python train.py --norm_place="pre" --qk_norm=false --attn_scale=0.125 --bias="all" --init_std_down=0.00388 --lr_mult_o=4.0 --max_steps=5062
MLP neurons of a small language model. Each row is named by its layer, matrix (up: input weights) and neuron, and shows model dimensions 48-111. Each number is 128 + 24 x the weight over its row's rms, rounded and kept within 0 to 255.
After each neuron's rows, "fires on" lists the tokens most often at its 100 highest values on Wikipedia text that the model never trained on.

L9.up1562 [148 131 139 159 147 161 132 108  84 133 104 184 127 132 149 145 114 144 121 143 157 168 119 110 122 145 102 138  94 130  88 138 131  92  80 138 178 175 111 155 124 117 145 110 121 146 153 133 116 158 141 147  99 158 125 140 118 116 103 168 153 106  96 126]
fires on: ",", "201", " "

L9.up1466 [137 100 144 126 113 129 104 127 122 134 150 165 140 126 109 136 112 105 117 104  99 161 121 164 151 114 165 104  53 106  82 136 178 154 134 123 101 121  90 144 142 130 130 106 174 130 166 195  93 116 132 137 122 150 134  70 108  97  96 156 126 169 132 167]
fires on: ",", " "

L2.up718 [156 115 107 140 104 154 134 120 111 142 136 140 124 128 144 145 106 122 141  70 167  57 139 112  85 122 129  96 146 138 128  96 173 142 142 101 109 110 158 111 100  98 170 142 137 109 128 130 164  71 119 151 151 151 151 119 126 163 144 194 131 147  77 136]
fires on: " |", " and", " Fl", " &"

L9.up1502 [135 136 105  89  87  91 132 130  89 118 127 105 142 136 150 103 112 151 107 158 116 159 143 121 129 102 180 102 154 156 100 141  87 100 101 124 170 136 139 143 121 109 164 148 130 137 107 145 113 144 132 120 142 144  91  92 132 120 138 118  72 122 155 113]
fires on: " ", "."

L2.up1554 [124  78 138  79 117 121 115 132 114 106 167 114 101 126 132 105 118 114 174 156 128 158 124 144 136 139 122  90  89 139 135 156  83 149 135 108 102 140 120  89 121 107 127 156 135  89 109 102 112 161  79 123  76 114 111 135 105 142 119 108 141 108 144 153]
fires on: "R", "D", "M", "N", "L", "G"

L9.up397 [120  98 101 117 127 135 140 135 105 133 140 107 144 140  99 130  83 115 122 132 143 145 125 129 104 122 132 134 134  80 123  83 164 121 129 118  98 109 106 116 133 153 120  78  99 106 147 148 144 170 113  90 126 148 174 175 122 130 118 135 146 112  86 158]
fires on: ",", ".", " ", "+"

L2.up342 [150 169 128 164 151 142 149  99 142 132 133 138 166 129 113 145 137 122 105 164 149  94 141 156 128  93 122 142 117  90  95  81  98 106 141 154 143 106  89 120 121 128 144 129 156 134 162 133 168 178 114 108 121 159 166 126 125 113 149 163 157  87 147 101]
fires on: " ", " that", " shut"

L2.up896 [145 133 164 139 158 145 132 116 119  99 107 151  98 116 182 137 128 130 134 106 164  58 178 131 128 114 143 145 164 117 133 121  93 106 164 126 101  59 161 129 154 131 101 144 104 160 122 149 164 102 119 113 162 111 149  77 138 118 124 149 132 128 138  95]
fires on: " |", " politician"

L2.up1160 [128 111 129 119 148  98 144 136 133 153 167 117 131 125 123 125 120 169 130  88 147 112  88 121 116 166 149 156 122 105 104 113 130 170 107 145 120 123 133 119 161 128 178 126 136 120 148 141 150 127 133 142 124 152 107 138 149 120 153  93 133 163 170 182]
fires on: ".", "-", ".\n\n", "|"

L8.up1789 [159 129 160 128 171 129 108 152 155 134 117 123  96 113 142 137 130 103 135 162 111  65 120 151 130 130  86 103 124 106 117 111 137 139 131 130 143 134 165 154 129 120 138 118 133 105 111 127 132 128 130  70 141 108 120 115 141 158  91 108 119 159 140  91]
fires on: " |", ":", "og", " "

L2.up693 [153 124  91 137 179 115  94 109 135 111 116  95 122 151 133 110 118 135  98 138 152 122 120 145  77 124 126 125 181 122 143 166 105 144 104 150 116 132 139 107 112 109 116 189 135 130 130 156 124 103 132 163  92 121 114 109 147  97 135  92 115 156 158 110]
fires on: " was", " were", " people", ".", " War"

L2.up201 [ 76 126 122 110 152  95 120 134 116 130 175 147 163 107 132 113 157 126 125  97 134 103  75 165 152 162 164 150 112 132 128 104 146 114 114 107 143 141 103 116 124 182 144 135 157 113 127  90 173 120 118 178 101 140  88 149 135 109 131 140 155 162 113 120]
fires on: "===", "==", " Goals", ".", ".\n\n", "|"

L2.up1508 [118 167 170 151 114 142 151 126 133 111 110 134  98 114 118 108 160 132 136  97 150 123 133 117 120 103 142 142  80  95 143 141 152 145 133 174 144 155 107  96 115 111 104  96  75 151 148 151 133 132 152 114 153 156 127 136 104 148  81 116 173 154 118 146]
fires on: " |", " ", "."

L8.up133 [143 116  99 121 151 124 138 116 119 126 108  97 108 124 117  79 134 148 110 138 139 131  97 140 158 153 153  78 185 104 122 142 121 116 121 122 149 155 136 123 103 123 153 148 146 112 127 139 166 161 123 138 161 139 124  73 114 138 121 143 128 122  94 149]
fires on: " ", "–", "201"

L9.up1882 [151 103 133 138  94 130 135 139 133 116 143  94 133 133 155 138 122 139 133 187 114 117 127 100 115 137  98 131 112 138  93 163 111 155 109 121 121 120 138  81 135 174 156 184 152 131 107 128 141 136 132 141 127 134 139 127 172 167  79  91 107 111  87  69]
fires on: " ", " as", " in", " de"

L2.up1727 [132 168 159 144 164 109 147 122 137 136 156 183 104 135 112  95  98 134 105  85 140 162 111 110 134 108 126 150 116  88 139 147 177 145 116 175 131 141 172 154 151 114 119 108 110 127 144 119 155 132  95 128 123 133 144  82 122 132 119 117 125 152 110 176]
fires on: "=", ".", ":", ".\n\n", " the"

L8.up1178 [120 143 171 107 127 153 106 106 109 133 107 143 135  81  75 155 164 132 131 124 117 142 154 150 121 150 125 106 150 122  91 104 171 154 133 151 158 131 148 120 126 148 107 116  80 183 130 136 141 141  82 105 134 137 151 132 149 125 122 114 107 142 101 183]
fires on: ",", " "

L9.up800 [152 116 113 148 131 106 111 117 123 122 104 115 194 155 114 112 149  74 103 119 118 149 102 170 110 128 114  81 157 149 157 122 173 120 157 126 140 123 124 131 145 161 109 124 143 143 144 128  81 136 109 117  86 153 101 125  87 100 141  87  82  87 139 124]
fires on: ":", "′", ",", "–", ".", "°"

L9.up157 [127 113 152 112 176 101  92 148 137 151 111 144 142 134 107  81 139 108  93  99 148 153 130  97  98 149 122 138 181  97 146 167 156 134 115 152 139 156 134 150 132 143  73 136 117 148 152 110 160 147 119 142 108 107 108 144 125  88 125 111 118 114  93 169]
fires on: ",", "."

L2.up1784 [132 121 150 134 154 160 125  97 162 115 127 129  93 135 149 127  80 155 127 124 148 152 149  95 148 132 134 134 145 159 165 107 105 118 131 166  95  89  96 130 116 108 149 124 138  98 142  96 162  86 152 110 191 144 101 136 137 153 126 168 108 134 100 107]
fires on: " |", " ", "z", "ro", "GA"

L8.up1502 [134 151 156 147 152 147 120 143 104 135 112 113 141 142 158 109 126 121  86 101 181 139 150 124 112 133 115 102 133 135 107  88 166 136 202 101 120 138 166 142  82 114 130 114  75 135 134 110 111 104 140 128 151 102 103 128 106 139 132 116 125  78 140  95]
fires on: " and", "/", " P", ","

L2.up1094 [112 154 105 113 147 135 115 152 122 160 128 134 131 143 141 127 150 121 136 131  78 112 123 106 119 126 125 188 144 170 128 122 125 141 150 118 136 120 109 137 123 121 169 143 156 108 115 149 122 105 117 118  93 127 123  97 111 119 166  86 146 121 114 154]
fires on: " and", ",", " with", " as", " |"

L8.up1160 [109 143 131 159 134  93 159 151 132 113 125 135 154 102 137 144 128 121 147 131  79  93 104 110 105 130 144 128 136 169 123 162 124 163 129 144 157  85 152  60  72  90 149 118 108 148 106 161 121 127 125  97  84 143 120 135 108 159 194 118  99 132 120 144]
fires on: " and", ",", " (", ")"

L8.up546 [158 150 144 153 135 137 108 137 103 153  98 139 154 107 115 152 140 116 127 107 156 156 150 155  95 147 161  99  85 163  91  87 122 139 111 120 144 161 110 159 142 112 151 130 126 118 149 127 124 107 129 112 105 128 123 150 103 135 130 145 138 157 114 155]
fires on: ",", " United", " (", " |"

L2.up87 [142 130 114 113 122 109 138  90 149  85 154 149 126 107 140 170 148 124  59 138 110  95 156 128  76 134 106 129 133 128 161 106 141  97 157 152  94  87 132 157 120 168 125 132 119 130 162 140 182 145 127 109 133 132 154 160 120 118 106 152 124 134 152 120]
fires on: " ", "r", "l", "pl", "170", "100"

L8.up141 [110 123 142 152 151 118 102 129 117 124  76 158 109 122  74 104 114 140 115 100 138 120 159 107 152 176 107 149 118 113 175 166 156 124 116 175 109 147 144 146 107 141 119 112 131 140 125 141 119 195 117 135 179 173 145 113 110 140 102 121 114 107  94 149]
fires on: " \"", " ", "1"

L2.up1287 [ 86 128  93  95 135 148 117 101  73 164 137 144 144 133 110 129  70 123 138 149 140 166 172 130 134 144  79 114  98 146  98 173 113 121  93  74 130 133 125 132 199 128 127 113 154 149 111 129 126  94  65 122 151 144 109 148  92 158 140 160 119 123 130 170]
fires on: "R", "G", "s", "K", "-R"

L9.up260 [147 148  71 148 159  75 129 136 169 148 106 121  99 119 141 117 142 124 146 156 139 108  95 159 125 141 108 137 157 158 133 138  81 127 145 158 139 126 148 121  88 135 124  97 129  93 112 126 148 174 112 140 145 145 137 104 102 150 128 116 122 122 126 131]
fires on: " ", "T", " t"

L8.up1180 [114 152  87 108  80 100 136 147 126 107 126 143 116 157 122 153  98 106 130 123 152 111 117  82  94 108 106  99  94 115 122 127 156 129 125 143 154 124 126 108 130 112 123  93 137  95 119 144 145 162 145 126 131 158  90 172  98 137 149 122 144  87  68 174]
fires on: ",", " and", " ", "/H"

L9.up575 [141 128 164 114 129 132 130 141 135 129 121 119 121 142 151 138 113 115 101 148 110 114 102 131 153 128 156 122  91 126  95 131 148 168 134 159 155 134 114 120 128 138 124 113 144 181 149 146 155  94 163 103 140 146 172 103 121 162  76 105 117 171 158 128]
fires on: " ", ".", "′", "–", " Lt", ","

L2.up36 [126 109 126 102 180  92 180 136 117 193 142  92 115 131 137 128 122 157 131 131 144 124 118 165 143 138 123 164 145 119 140 112 112 114  88 151 143  93  94 136 137 128 127  99 114 109 140 113 154 117 159 195 135 180 132 127 168 105 119  88 155 153 154 200]
fires on: ".", ".\n\n", ")\n", "\n", " |", ","

L2.up200 [122 127 191 144 187 138 107 117 156  81 137 174  93  87 137 107 155 147 114 115 148 161 142 147  89 136 111 123 130 122 166 157 137 127 133 135 117 154 192 129 105 104 117 115 143 102 144  84 113 143 135 129  74 103 122 123 120 148 159 101 115 125 117 117]
fires on: ".", " |"

L2.up45 [131 151 122 124 108 128  94 115  88 109 155 143 128 141  96 134 102 127 141 128 100 116 123 150  93  91 141 157 109 182 114 124 164 151 137 150 144  88 157 114 144  89 156 108 113 163 120 103 128 135 149 122 128 135 148 123 117  90 131 117 148  98  72 140]
fires on: " and", ",", " "

L8.up703 [159 100  97 130 150 127 146 139 116 106 143 131 117 138 113 118 123 149  99 151 112  94  91 172 108 126 158 146 134  94  65 156 120 115 159 133 109 196 103 126  97 149 125 118 158  95 133 135 118 155 108 128 170 122  96 102  94 110 126 140  83 122 146 133]
fires on: " ", ".", ":", "–"

L9.up530 [154 133 153 160 115 106 101 126 124 153 146 150 155  88 151 136 147 119 132 100 147 135 156 107  86 140 147  94 136 135 147 139 144 128 163 154 158  85 131 134 110 138 168 147 127 100 153 106 127 130 131 118 131 106 167 121 101 157 107 122 145  95 119 141]
fires on: ":", " and", ",", "-"

L2.up1736 [168 119 154 123 142 121 141  81 168 106 125 136 165 137 128 109 120 126 174 126  93 116 137 135 131 131 144 155  90 128  86  90 104  99 138 169 190  93 115 143 134 117 130 143 145 141 108  95  87 161 131 136 136 132 156  88  96 132 116 154 151 137 113 161]
fires on: " ", "-", "_", " '", "o"

L9.up602 [130 119 142 121 160 106 104 141 102 143 128 139 113 124 160 113  95 151 100 136 123 124 121 173 122 132 106  98 101 130 133 202  93 148 130 129 123 193 108 148 132 133 126 196 135 173 134 116 162 166 167  94 133 121 152 100 148 157 113 104 105  88 108 160]
fires on: " "

L8.up570 [ 78 165 152 202 110 112 103 128 126 129 122 158 177 126 137 146 135 128  81 126 161 107 110 143 130 115 146 128 154  87 148 127  72 167 139 113 102 109  94 141 102 140 144 103 146 113 113 120 154 151 120 104 131 151 103 102 122 135 127 135  99 145 138 129]
fires on: " F", " Th", " A", " Z", " "